Weights of a small GPT-style language model, trained from scratch on English Wikipedia: MLP 768 SwiGLU, 4268 steps.
MLP neurons of a small language model. Each row is named by its layer, matrix (gate and up: input weights) and neuron, and shows model dimensions 48-175. Each number is 500 + 50 x the weight over its row's rms, rounded and kept within 0 to 999. Numbers have three digits each. A neuron's up and down rows have the sign that makes its largest values positive.
Before each neuron's rows, "fires in" lists the words (lower case) most often at its 100 highest values on Wikipedia text that the model never trained on.

fires in: "after", "while", "during", "despite", "by", "of"
L12.gate767:588434498547456511490511469498436538516524505485508483477455429499370474420422455452394472500376485458436515535500556526557456601465507458476501441488513377538513484533560399460424524601548554491578420543412456492528484493492488461472410451565497467479501461446554414522522548518572527662615544475519479454528488495484473510554524544527556539538449484436462522562561508501448462533582
L12.up767:493507577509409463455479571447492505496488514560516528552442486455450600488612440494496501433485471550446550525499547454511526564472526422420378542595415467550468586410432501622495479535505463498505501469510453571492560470486539469485471490516423423490557564566553549555476448566563438516491483526603569486568526562444505563536427468561547529501516490490511559494510502474506487578482

fires in: "of", "year", "was", "grayson"
L5.gate611:389466501508456584481396503479514581489515570443507466496511464542520474501469490514496424484525585472514484472601563545456500434598387380471627459603455477450516470496489451603485507524481578538517495500503548481480427415534533486371514553480541494454562597458576596576379509473432491504446521477591464470495571495416531563529505440455563518434552572553461471559471500484515529537517
L5.up611:501472494526419504603503535516421531620563513532545476462512531510479510568470519510518479532480561410503539490586412575502475503529405570481452599588541552504530493522509519615527476548548487497417476460514439500466479444457488470539471535407536550513507500599521591536418559491463484542501606490531455386480525432506501560463484575497522546482509566553446546630497523543559389508433

fires in: "to", "in", "of", "jakarta"
L5.gate162:465509574580539526495507479358491466422562540582571441576448540515515486501554499436511480454513507539538488500623431541549507477492544480480510479537521584576547457481469536411475464486375511441561527474490456532563524486521488503556502573451583510409364527554513536519484533473537477514573627499521418539539470481625502424488506513503450540528570471443453492522471499500577444493562
L5.up162:488518530506618550430514520501646493467505508443484497474519539549576473402580600547538565484575512429541528426527478468483536451456540636536550559533504523475436524514556444465395493621520488562475439439519576469563439466504535432440540523598474541485486538416527431510459424562514506546501522480542495590441549548452552390411519470469539481448475468444484444546525499535515501510530

fires in: "of", "for", "in", "by", "from"
L10.gate43:460478528487458490569436516434550538561495544546515434476471471500455430472493537506406416530514537526499510476575519523519493545450369367472575579403418562589529533561505474479529583543499467422538467523392523483530539545483480589485608535474523518450453541491510516494531495511573439587575575430516447526549501475586481544470468443580524600416472451488486525492607522432514493542459
L10.up43:568498492525487545419492551482468561541415414520454411537449477534496528410534572487456488450464465444584428451516407517512478461547504489480533500541471461481590493448518533466577510555534575460500544447444534509518551475449434463423534508431596622448513548525556518487459390519541490479380424522521503444524489488473537622453465481514546511493465367402503463487472542463508432525415

fires in: "made", "of"
L2.gate29:452444496547566578588431417402517489514505559499511513558514514495521485433542549428406565466474562542453404506552460502496527485504485525452538492594533442542398420522510473474458476447495531453426492528618463460523432488545486378519557487509537435408532513462626487486502483481473486361474468472597486482507566578536437540561505584507499399440481523515395473440432431536559494517444
L2.up29:443404502525534531508550489465426513590592489494477499476601470519457519588455578517497464464506457511476512438479390496456420563540582551567393596451525436542539507509592539543448454603498472486532518503435378495496494471444483451528491423448498490558554508526578495545457470501476501538505612575472502529463547556439429461443483527520545499493576495421497522562453437463530450445572

fires in: "on", "of", "for"
L11.gate731:415514538501560515541491483511487481484493476500473456523459442550552435582518502481414501518608489503499467521454440511484490528364461440488498559518398549454490553502570459666617499538477482530521510468465475414504548551450507437464547627543469531450537577516519486455463427542603435552497465523461537503622487546555562626462560499503471518523465421559479416515511472420524505509493
L11.up731:530509516602405501589508414515490535544521326590511551496509572513502458509437549561482520543484448522495603523469617477553597487537468454526413500524386453502497561504541468522511474510532594498440436458428472542476489399390451529482487514498453509493541505482497407427511531487443513526464454530498477515478475476517387504404468518574355485518505433481454434505545434469529554442549

fires in: "as", "was", "is", "en", "enemies"
L5.gate289:422464544531557507445573520529523495493533569556476517521498427528471472482505455541483488493448505504523420585518598469472487477526582487504468493458481551437530539560487594456491482497387569481496449575463501482493424436519437454466419490456520415490522498609555582547485455439502458504455405489455463476419512495535472585460448321469528590566594564539487531532549604471516533479503
L5.up289:508464491442583534570466515534595535558505525562515537550495540501475525542411473527466477497467572443540468466545519516533517504534518541512520527470497520523493546505533451438505408453439555525463486502456539501435517542522495503545431536531468562567455410388412365426466430508486510478463555564512577478483479437610582517535572566533458523506553449465549521568499460386369541531534

fires in: "in", "of", "after", "before", "during", "the"
L13.gate162:465489427530517519514452442545398478473570521515463562556522412534543549466462534487490473514493484486439448443543568470482574405555542412550568461562443489506547538506438491465465546528493473436493550457489387559537538606484544480553471529447635507473409486465470469532570459480465499585587513514508450547453501529417536546519485523514537542383517507537512574613551494515539575582475
L13.up162:539488544493424525434511462503399490461472455457478513567460457468505530469371517550516593456478548482428464492472457485536453522398433665611438517556546517503479508535516467426529471449503429423481512469492474520525563540553399412591526513597438507518476544509598533535467346490481463532574541515566484496497538531447467565583405456505507533536500473529482450450526487578467505489445

fires in: "his", "her", "s", "hervör", "herminie"
L8.gate337:514485592527472520515484458558512481504429510549638586594447550521460545436446441438494424572491490566573520483413560511506566605459424497511407524566521628472461532518503480423449547501536496427496493584619494514417410471523499394516485485510470526526426523526439446506455474522430542487533473385426447543524541601474477527492502502508609492530433480496466541488600531454493478419495
L8.up337:426553535498568508575516518447501507477410451552493491580427517471509443508452498391538555479535451517410591512439473538404502527446495529443500557451437492390429516461502518584474541544497503466379534487476348481477439466455603484426508524527516517415479495471581454495484510543480455418554579542480555447409587516425516462510512522508453509490492502602414545474527492555571513510515

fires in: "in", "at", "as", "during"
L13.gate759:500478540476513442490452536397502476544474550510538653487537461479518500460499483454564485405423498446399495525539521515412549610491433523553542581540525594565574551494499535499492474574578494491480434567493413467456513492467584584537531508588536593549572527514447486545411502476543599610551435552490494462526461498469590417526524471516510558468430513559465521436363493597513459493551
L13.up759:542516546512549512500501430406467492537505570435510440483507490554474546477439496467453510464534593458436537547587450533434508478430479513468526495538518482473498497483458489400521507455365451589560526456528541443398503622548454435450465453496502500533550616519477537511527456495480524455601502577552518458438516540435547512528441538543455562558522600513461533418492446535502370475501

fires in: "of", "as", "in", "at", "called"
L12.gate70:454530545600575484480514491530564447475482439491396505545485454503509490477520494456450597404494510510549488497460496558525505546459577434472463524591466434553527531461509435409485492518494488559468491521518513448482485483480532515477510448408487467489521543487593462571448574544653387527493510530517498550550491475480546539419636500518392625433466456508471510396588560425513518428459
L12.up70:478560554502558534503456530489623468443428516474516441529573459514598549458541493427623546523627446500569516585553398446548447530503555545457493515591494613429411480476475570453491515546447377549526516443450404513500555537508522471515631561491430481478519451448506574521475494537443483562463485485516580456509517432511512550443492559528523459544488520477529530512537536462566460543460

fires in: "she", "he", "sheffield"
L8.gate691:515484529483543537499486513499489425514461476416588457514471452449506526481460485604547473559403500393450623520437492574436450467462428509545467528467409549412486514512482511489540426339493552429488515526417496543505516584432529501436544511555472494554473416599504627478514465460564531517563449551588487496415497521494443458536570489407464532488542592457442544568456449461460498516559
L8.up691:464449469450474521512478454503457559511459447512434511567500440465481553419522409526517498467502550578515478526510466500558480514576597628525428488435468533551472576460572442457408477527478469470571448424514440432453423478538484473491618443574509521565513579497499471456403465507469500582425513506460553489483512501570512495515513482523454576518449466388558478462495499594518494524539

fires in: "the", "to", "joined", "his", "other"
L12.gate437:433516521589441491530582477469466502535458590660450436550588526568474576531475507508504557581507448455484475530513497510524423568549520476468521503480539550478482429476530513467472530488565437493570558423608512482480463506519429571536602493561411457485523536478492579545467486532608477505497534445473500504497521507442489499476445558644547446413490396643548472526639551460514497425478
L12.up437:535458503516502541441407510493522497516416528534495516497563515531571476515587575500559505568505538440528487608521557509467577431578424526501545466462531510518532441544613502549614418505534433496488591537557502476532509450486442496562365571422602515527477481433484588478521493544474432566510476515543449530550491476457480574545427545581417514502502476470477435403633513428401475517426

fires in: "the", "of", "much", "in"
L9.gate429:508440529487541484442483492457490526588449436658491516585553481491476510513578526469431480476551562502508389485506431507469506529439497519565560553536478557548469511510542553488414520521551532438461594521394476497506462526438405454437550502500576515482594597470556511476369493508603402474472512454606420524464506503444489579526494503602459550521431508620499507440593511452464516502524
L9.up429:618502531453374454518480471548507489516372513522479487423512541544509523521436560520462514517522534573537512438470458528432523603492452492455491520471463489568493496419521577471562383548559455371528462482527483437553561559380438541555485541411517543554487466510509645529518452592525497519524468571446474523547516556525474495462525448483544500447416482508522440466530485519529460540453

fires in: "in", "to", "until", "during", "on", "as"
L12.gate126:509503560591442548525570413480474521514516458543581493471510399541483509566500487441402485416482570434583505529576447473440499497394510586451528467617446459486584469518543621468550543444521469426561510499517438446566547543542475505626449543558522533405541500538478544460484460503459488525454403482653472502563516519420508534592433505520557541396533492559503494565417548488500431554470
L12.up126:532467605576410509503551435529452600533519571535526456512584517559454504496547441416551533520510530525443471478414472419571572541480478517469507618525481505465458518425471527498500568484542487526489556503472489511544458407439517509512488499560472495489474525494573563486452441492582555556523510430459492453465475515511508600468515492479499554546493507597422558473539548345505452529425

fires in: "s", "first", "his", "a", "their", "second"
L11.gate325:511495524483352512528559478543428489481407416493533530466497491501403515559513487494430608547478489443567478425542484488515519544373458491485473453583534618498426526527502512457473582392445576532488482512508467481440491508521432463514560520460509601515499612471517496415445449484560486433457521392438372528555551504574555555480479478477474514592445469489499436455478483495439507476501
L11.up325:541531508467434516480527510451535505543555492496470479462506421459544530498541520482510522428476524517504550481455456476347542544512552450530465484611541523483575512461509500379509498492550473493493636492454495480490530531526481495551506509531369528474573502440552495603497366465466488496555627454479523507496378547480470493529391522432517418498613521522480460538478596508528527456496

fires in: "in", "from", "initiative"
L8.gate164:520527524521462480524475525484413421531571499414484513550456502448514485510611519359461436496524397526596455553434522649497466489441430560512588489452488529527450570476520559569502546478539451485485421478560550537491540558502508501491542532513503555404456405497496553464542440498572530454537430463482525420480469487515499542514483492494494611440426608514518524484555468501509513485419
L8.up164:539443535443414544542553512469492547507494576483478560494476484439473451471495521537454623503476560600526538574466503567474525488436486514550536509556497537532519582472471604547557529466525502462567433515548486500441509487435596536541615551556442534485450492483527466509472484569533509501654441460497447499449471526504369484475454522470597574401448524474484509576455539454477451485533

fires in: "no", "in", "1", "battle", "july"
L8.gate582:571456488554501493585547442563451512499483628520467504581475491535501440560481475438495483471547443489561484476516570550444464537444545566540516483527381464559551572483582515483449523561521567464509395516422442480534449529514513496515540487502452569459463447476531534564438524490519502483567423490511577579506565484380379540523544587397460446538397601443489478462558450442425504472540
L8.up582:593484599529407493484529493482501484507497499454479507499530488547389421563569542553442575478462489487603451474466541547457546491560402529566470510528393516490575600465514498499623522476423454489544433572516565428532524445580529485502499520444489527508464430529475568581559547465527479521500456368505499540516439475498528437487492510505504489531494593525552489478528448469478573532584

fires in: "this", "his", "her", "its", "their"
L5.gate148:446478448469491427520560542409443466554414497496450494574544447450459382531522542521518473518523454497452424512453500564429577563500493574539475424525539475523438505450522584452426472498599547459537527457503482482409497472533532501584505552521521472473499456527546458485553538598536503479549543544567458526525429508446472485576452625495500545491472558492454545518518585507465424526568
L5.up148:586474472586504509472580442454495521545517483533510562555479598423482445410398469461556494477511489440587461533439482448481453504491461501551510564545529450444428569456552468438520521455536509498491509448610431463397500509503518461454568449483599460457341472381489589463512504505543499541546476479549498507521440545418532462566520532543467459494452526514433433503507445516431499481436

fires in: "it", "i", "she", "he", "there", "they"
L13.gate489:525514568454585421520541578415500487438462498463523507610416532435574488511496439471506511580493527457559489461457528487500458450497575503479517445443514522555504489524593497478503499527481487444572555623536422609494526513513416486515493533501484473418597493432484541501462483535545558562440416521539476486445437528564530473486521512621424479492489505562445457513465572495444545552496
L13.up489:457449460454454576498448468479433466458488478425581511585448520479578512500463438485453542538499459508533548519498481528467329472475481544472513452558475415478427543578551421508529528454531528360550457532504390556457462560502538466521529522472564589460534487492501504589551461527628504583460456491539418534536505517417579383524531517478408473501487486509483419485590576450526500551515

fires in: "had", "have", "having"
L9.gate387:462455495498602444546459461526500416530425472587497485629429521434465546502484495412467505525503530450473507561542427502511398445527585561401578423445515465467545491479487600502501512504545493546494422549462566480507470507562591476370528498474506528547509477528588509575489462550474581508472504536580481516493486543505562405488591560563517626477547477498513495584463493439435511435475
L9.up387:481454510546529459409570523507485504426448408491494519547497477458547495526454493458519571484556453469528546502550571432465455502509482460486496533461500519444460392636549563512460531579471508454505414538463610573537534573540510447446517604546396536509475541517585485610529596498479491479535557526549492476510458449443518508576441597512496492496540442521509490558492527396515505407459

fires in: "the", "new", "of"
L11.gate88:520472547469480629488512507494542519522505454518523448431654414497553538557563498497507544471508575578418550522536436514448556575491540428467575529522464433551549575461547449509402574508509431408523505567432455421519500465461489416611495519427497537529508532517523507522485549528543444589462563530512424483458480474464541520522469577559459531575506433490417543500577587503477464517465
L11.up88:493536543421450510628451512599374520480502498585512527481545456457480510528538557532563517475596522548410577488530568466463450499510576518559439579542581512566445579511499544471418477477534564481596478418521601502513545508373510474538526436503514472480466503452486581531556486516424497470517539459416526550520503501528633554584509575474607460441453572380487520474515488460446497553501

fires in: "had", "have", "having", "has"
L9.gate739:508497488436534416510460514489534456521445509499494515499399452473500529549546430381530557446567533534488477493450508489419490463457372622513572579452403646470457489499556586482432532591507486518440498508424499558515505478482556498565563390461472444474477445534585487509460490489540570477547533449481433468494483431524583504577556486500383563553453459485443500553550550519517484451539
L9.up739:479462575512486532444528507464570563437507479535395471545563563459518530451430623523486568485539534435517457519529438458468432594483467465452521467461557506470429504527469564454453501516450498419479503552499593510465422584501464498493481501475457549544534549565491549509554403441529503502481396467554494530596592480448582533556511495533500495385561516473564510513442570447507494501428

fires in: "its", "s", "their"
L8.gate286:464484561573460460566501503488504532520505469540472562515545514446367532573568465460607544544470468571540447518512513488493483480518438559422552502506527467468449460503573544497427517440542508518527515562657454530495508502506519526534470470498579428441454515549502489430465547514502484407460508553549526524476467564368555547485515558503479458508465493469489418424557588515407562424599
L8.up286:430454492581466499576493432582423484543471489533522542480493440496443469519450491426581555452445477460403501515480414479496396547446513597495533487455558370422496431543478364434429476586401528538549543533525462668523505391499543484465530546516526477557459454517496507421452452472500500473543549473521466571496531506359524580593476514463467429476477539574530464483540566497471416464476

fires in: "july", "march", "april", "january"
L13.gate607:530430446502497411460609509449469580487482544492464550401604446486482505493516450577514442455420485517440579587512523549489492496462443521534523475393476522461544492516528472516484468468543495537572478573421506494461506547487426427552447562518493429515466548480471596462622423464446445527593525481587437548405547492419422527385510366508472419473547449587599448468468447424495476524548
L13.up607:465470447352511492506514546497439479450507468453572433513478488407602428517535460490480571519519451501535524463503528503538445466498468529573592529488475557556438509493559505495468428518570509585568519493459408481495521510389427453543468516502375496567470463625411495509475489524559462476503504543450478510459410463425477534459491473434448501561427487571471508450533425499464458485432

fires in: "to", "of", "in", "at", "into"
L9.gate188:483427502487514433472460440512613509540536466635513557472557417396492489491430422554419525495478541486539429558460569585448466528479589389498546507470474501499470569548540520508532433533513444473509533485493412525495392476447440563497492481550511519421547575500524487549451499493572428561560578450506480487507524533557487532505414469594452631468513422569392506479485454446586554508599
L9.up188:517452502539555570488518505503563542527453577473527508459418434570437450569514541594499518487421440496559420519484565558536535481482560530525512493559537582484521446549433491460534476612526508423456402578522502424504527438478593507563478505531480573481483426522516460562613528560532498510479508520515465429392514486490500424520416513555516490516471392374497547533521496465534356456527

fires in: "of", "1", "to", "0", "for"
L2.gate314:482476576553545550519528510425522392577513481455423367484507460478547360605503525511481520528455562445491500527529479575458589636547525496493502559479530566495534472496510465428529425498499466501510584521559578519453575494529476439412554440484458530539463565440483530528516548556511502487545505600458499578527565598469552487501538525477476545517438406478476522512549555519543534549575
L2.up314:403497515448541579496501499544522422495430487573473440474449639600553471467489511553543514464497546489547563473398479546533464525462440502450522479407514476485516435491450488479582499525474521522396455441477398574607585534509445515578530543569562484507541530400593530483467556564481450533500584427544468543503446563430529560502426580395448407559467454518539516408511494545420488524552

fires in: "for", "of", "from", "to", "place"
L2.gate395:513406544563588570469484486401483558467555540514557565485416502562461499527476518473584544535520579419490574546475512486536531446547518495582490427514471530483454401556556489483488543468462483497530542534487456407562523466489506461556456629546585516449491598460482404465525500544464586489507470564443484529413472543505514524546450534428543523456533545468333456509553484557557521430526
L2.up395:434498527521553551483487489413501486442411546479484565418523372500420439448517569422513480488505491418447456495445538576505554467576478517502552555555548569466489490506427439456536472489484474433487544506577534584493433539504437614460500438509515395464479521435468504510430456484539518457475524408591530497468486504556472504404577514464476521588489511412550534429432461482514565452504

fires in: "that", "said"
L12.gate622:468442420438488540402517488568493581456451507507457550456422525406441487516427470471411481535571517479489501431507464595462528469468469592531613533393491547437508476535485478468405539559484511477490499492545503470475461445510584499446465492547482505497528568531554435428457584554393433534552530524473420597455457522568503592485505434487498455558464419450526496488518481512434543490461
L12.up622:479525432434460554501498467452469530474465528521491495435435546460519516492442461497488451582555473486457468478566481502471505449453466582549539465432572457463441466444502479540452525582492486452515531446549454517482557539586559486469326443487480491468490527517537524421498462536440456518444527551523469547494505502560481625538490465477631382498518505424527495568407525539514563521410

fires in: "from", "to", "the", "marsh"
L2.gate349:402550469488484440498481534531441522436450518568528546543518537499452441534505456453447491508459519454553500563542445506476519472481492537528508526517505541453644509498453546472510523537530467508575581429557546559516533543466548615478467475518411519499501423412510570529477472516533477546471518523402578525397416575561444514496425492478497608534487342553451464497548533484503603474581
L2.up349:566593415431564583517429479514497441445455570491443470429486470547496511425583492480533487467515580433508531538487491447498477470544507487416483395498532438496469507509534541549504532491552445535524394481526479498466602377577427463423459499491490467543432531539537455589391494464489528464415429507466553474417403483564475567550483495476454636524467553485536486501492474466539558427482

fires in: "of", "in", "was", "politician", "the"
L12.gate662:525489467500483483461483537549501494585593463515486421507555542488477537500582525516468529405508540470477417572538440520476495473464410482459488431511470387505509503517550474581426507417497499515444407484515541511465482512553460449514511420598446550505461532579583382475437564480592496442481535500423560514533440514403507531457581516566444507528531439442480484339648476450575530508550
L12.up662:508543547507590441555486485476480553441420539568469456476575538424445571559441523508547533396586488487466457442468563524456500560547523579553507581541499568507487561464475559440466411475541527463509500450532461488562579389482365510611443560480553572420398448450532472501439499528541553513598505529449535523521443512401559547512551449399459516426468491516472504504506585466476562444421

fires in: "of", "neck"
L2.gate651:514435507540492536505508488450500561503540495509580490503501526583544440540541516477534518428514450572510475421554511438565482469541531528494504493547523588505467420518512536435609530492502469477451458480531466496461536448506472473552543564501482449466492618516428512598492410494446538569393489448560368507602511493579495416546446424605534571489490476541387503515482456442483535535553
L2.up651:504500514516491478494540481500533472467494585687455460542571494552518595567501500526503370499463576531565474509500469598466467577538468451566516542481527430473553457350533466440523521571558553479486469438541402551469526519545504506551497460476440586481513489499482473491431580500453458494514474481553543542466447608465537405427598427444508496617529532502509504553536439471509525436499

fires in: "to", "of", "some", "for"
L11.gate544:440480539536445493471474475499486523534473499430472449443484456450525481469472469539555508553433502480438516490484471424520545556493413474502561513488488504448473384520488521435526505393479502525527592498528524446534580459455528420524436494613433519500569383423529622475507462546539444501540529429480433542461596487424493639516532544521494450503428480516434572515510461415608601531442
L11.up544:534553531481416520482452441498422500482473412577500488565551511470486474560439498554484585482490510589515421550439502547475500492578544571443418575552573554467534441481489405426538472550478493503518483562436500505490462518441535460516482536544514471505439557408470559488466448424404488578430474559540454452532522461520595518528529578439484460448509461500572515513463415540497482473476

fires in: "is", "was"
L8.gate452:455483465505510488552558518447518432595456508581504483537511484499448467531513513521572446534468514528446439529424442502455533476470613461459350466597495444490507513585480490414525473383514556501518521571471537539473468518499510412451555433467523412507497423400493495471419427544560490444601522483530555572501555545566520444477588470517564464418586542528539442517481514487580425511560
L8.up452:452494511487506518434443467477488534510471510530447470470399517519469496524470401464470480422465534531506461569539508574437494419513492616522478502487462547499545501473489388416441450490528499516451476590513451503449398589449461455563433444556530625565477496486438505508497468514509466427559533479539490461432536507578524466471506596493542542521501469534458552471459591548452518487482

fires in: "and", "of", "as"
L12.gate202:483479581534551565482470469477563459457482371364449542540435556433545468416544492571526491471480495571449490561540476544473563503495508535490574487568491425494524483543490457414501398515544509490495508435529545410446529525523423514573477566577447581488566555525577476563549448547571503421535473479516436422549497531460537542474568527465524417430468540532525404464542411492487519502463
L12.up202:572495470477567506486517479489431510492503472584432475486512525465384484550553512605428552524493438507453440462500513538388556568575518482431495566425453483474550507445480487502542541505515575359503442515451520551551368479464457431411505490500459591415541488575669510421512538483505484572432531469473471525460482435457488585513492501463557463447502577556512547544437480471487485489407

fires in: "this", "it", "he", "an", "was"
L11.gate501:490521516499569479560599404518431577507399460442517496516488414439481553546580407612500419534579489544479461469522582490505530545477535414545464543451518567435455527542501497561513568520512565508445542545555484442503541530491484501482488494506493410493567470485409512450449431501537503474493601521546448542405537443602527578578518526551516461540461580449466529520480545447494588540524
L11.up501:573569506481432452488462424554355419569486455480510460513449498531548544545353481463513575558533387526491544482432526382393440408471505557521562597533522549510416508513476487527474543434444485519446437553460440538468394498437431408570529465532523456473480514473576509523494512521463449527431498481532505478541471512500537519535448597563479518498591489477552443466520559479471584409440

fires in: "july", "september", "june", "january", "april", "august"
L13.gate396:447365501565534489530578524424476553549542527430546468498541461477539422466541454490508480476517529420436473542485488544340555427494432503543532555446474571574455490469429483380492462459602536392521509537407495485413514544497439435542516514512487449547510513513419477475517488475507404670475605464515460522535514510485455546507464435473414554499552504611521577470451541495456426537544
L13.up396:505513479518468474547517508553551543521488553521550478492592431466500455563524407591560420566375521476531486480478524507457465452433462506491453492436546554502511523495419420473466496531506586534529553472539458530586470513538482521522453496527494496593450446534465487486532443552548493574409594379640448521530552540525494464524439475497416503405452549526484472441525401524486459595469

fires in: "would", "will", "gratour", "of", "may"
L2.gate310:419421477510398426496474515510505478600488464451428427527483529495415470543556508453529577546584471589545402458555472577529481494460471435536525605540483553493477541533470439524497462562454508605449412529500483448493538480456462493420506566655509518494471434406492600625394466436504481543451523485510522496494539550515460539497466482521447472551485476537454450491474569547628501439463
L2.up310:518505490520444519497458476601591550513503469602409501493480474522483424458556391544551436434517459461515523474475430497494530511425427562452556504456485566573428510490576402538506598420519541631577552493458533510476516450454542527477436430454548456555491470506518509445493413457501439536535484627526502540483393442525377575486472500464527595546475530538455480547460481473545453460564

fires in: "began", "while", "of", "and", "in", "started"
L13.gate270:451447499537483559508551446525390466527482467544437497480457479456538538454671462528494482543560590506432534562557477515467448562443484488446583488519438482540598596466476519503522547507493366553600559513456461515547441529512428466467518492608510437443463490535494447508508462505532490514519610449410553432477498555439492459522519532433553565492540487550486596481540543392428425580490
L13.up270:488521540446582420414490474489463475590386471560499477465498574495508562484519518521437524526512428493429493470432512450546458569458488460582579413602435485490492411527492360507418556532532484437572447418500380501490553523557479470457509552538503471482508396493541537439521482549510480500408455461529449436447559446525432483494484422431623444554492477386567497444428492439524604569478

fires in: "its", "his", "their", "friedrich"
L2.gate634:525493498454533517505519465489509522569444504525525604520453428516512494457513554491551545513532515496409572502432522499491523478512527520484544424492476495438372572482516318479452547586584416427532617561438506501563438534576456510540480502542652428493518455587514474525459498557485408490537500468519405522556504606406521524440489624457486563461443536523466557450544486528552509508489
L2.up634:558528419499479478542533476542467477531538566494558430487529513458522487514535492512568501527559535565573579431512485421623542580544502562482499437515451481546486418573486475432542438435578498474502435451458469402479480503503395583546527496519553420474467539464544507454517350519559472511510465500586503443505404498492465453554441432592513524475453524558514450473485440625421515452513

fires in: "for", "with", "of", "label", "joined", "by"
L12.gate615:388459546409421615425403511544516617569524518561490440568475499483569489480506533497470508466477516486424467420453503501481426482422496411520557461476438554518502506516521595486532417424501547434489558551461484429591471520489472505393494450516466584515493486533583575508529474513434459509552494536475456464498499486423571550483625514578432541528482432484438496432528608498465562504424
L12.up615:538505529545516526480518480494512560486482486618556509494531511563445553483537484419435558454480533508549433584549531488508464569462525536506491492623514506500514490469403456544455453541469625539489542459392471537478578454440527467538533504597513488537401546501475511547507517513508512399488592453531507479469489439578513410418471454390488473489380525475447551475499560494511524536469

fires in: "he", "him", "it"
L2.gate659:452458490473458592406572622531484500571405527476535475507447437505524584529522509566494593514486546548381542521529456494452446509445538593539481546503478561432475569489499595508553413507550538523406555446453464525507510472525496564463526439612457525476604508525600585569526522399452530486457449445486467452489439490473470597598471415404494546527513511501412510490506508500569521538465
L2.up659:522588516467397479463591440478406419472415494430559495541518463560506532466537562528522437435642491454554466447471431542485481518496439552441548446442516474469458582503616454509457499547472562496474527504496501553477381471608500563516578516481515473532504525564431584488451438523527509463497487489458456448457509457430594416489534444599369506551582488506493594515511556546457429501576

fires in: "made", "make", "making", "aeneus"
L7.gate691:540476490553480481541439514391538564578483503488469554555526501492530569545534474614480513524498486452569489516565418559497512585577555390505429457446550541563502490508446473521480654456468466487565509445499420563472447520510464478468583485567498446528499492576580484504455469455461480529469542397521484569508493434506476530525434491537584531612505443473450496450458441519379542484479
L7.up691:530462487510560513501479517521527511458468522477500492610561486485440470586491542474504412575445469411470543557500487543528442485582573471563430562424440491566489502495616515480501492435496462521386504415531554462496406515510418504481534420442540477496547549520448508436563456585528515500476504451466448521393507521389411452496594539465594516516441507458586456522514381507490445400523

fires in: "to", "and", "newly", "first", "she", "being"
L12.gate591:495501478536492594422570457499615503459463546497529444411464443506547539440555480443516626446508508457458406454466474546417546503495544534572511525490445487424465511492474492371499546549501643527523543401554508508448543444566478526415518522478545505526480490500527477408518457530469592527528561450497536546478597543473463432547465392479410491478552567542442539460446537452434505451564
L12.up591:507517581561438468469542523513460554498476568505403510553534478500494527520432583525569567508511458530489483502491463523511599521576434388472500559505501575507549457537514458497550473529516479534527560466544492511502482504444432467455433436533572665413503432503443486436509512459440529529536490496573574480601423606564533487567456483458454491542548471553507479432406430450526513490442

fires in: "a", "an", "in", "of", "during"
L12.gate655:457504562486443528541579451569528514543492526494474515507434492556517604447527498496449455431523524461399433589507479442594532552538493515478470494442411531540605522530484586392492414379521536596413537456544525473490459504439503493593510428504410512460600481528487515409465492440544531522454544431456409516544532522420524513544575514434558456401421518507539542499502462491519488480479
L12.up655:457533640498447564497510478402558494555578518548504571493611462502481502456543448502506503486559444652543522577528479454502465597562405489540474607484434485477500534546567510519532506466522530470491471509459529442453525534543447506580556476467479551488449499573456513451562448424531477552561604594481452463465557457519406432520530492611438536530501446482475443479514490450502432488512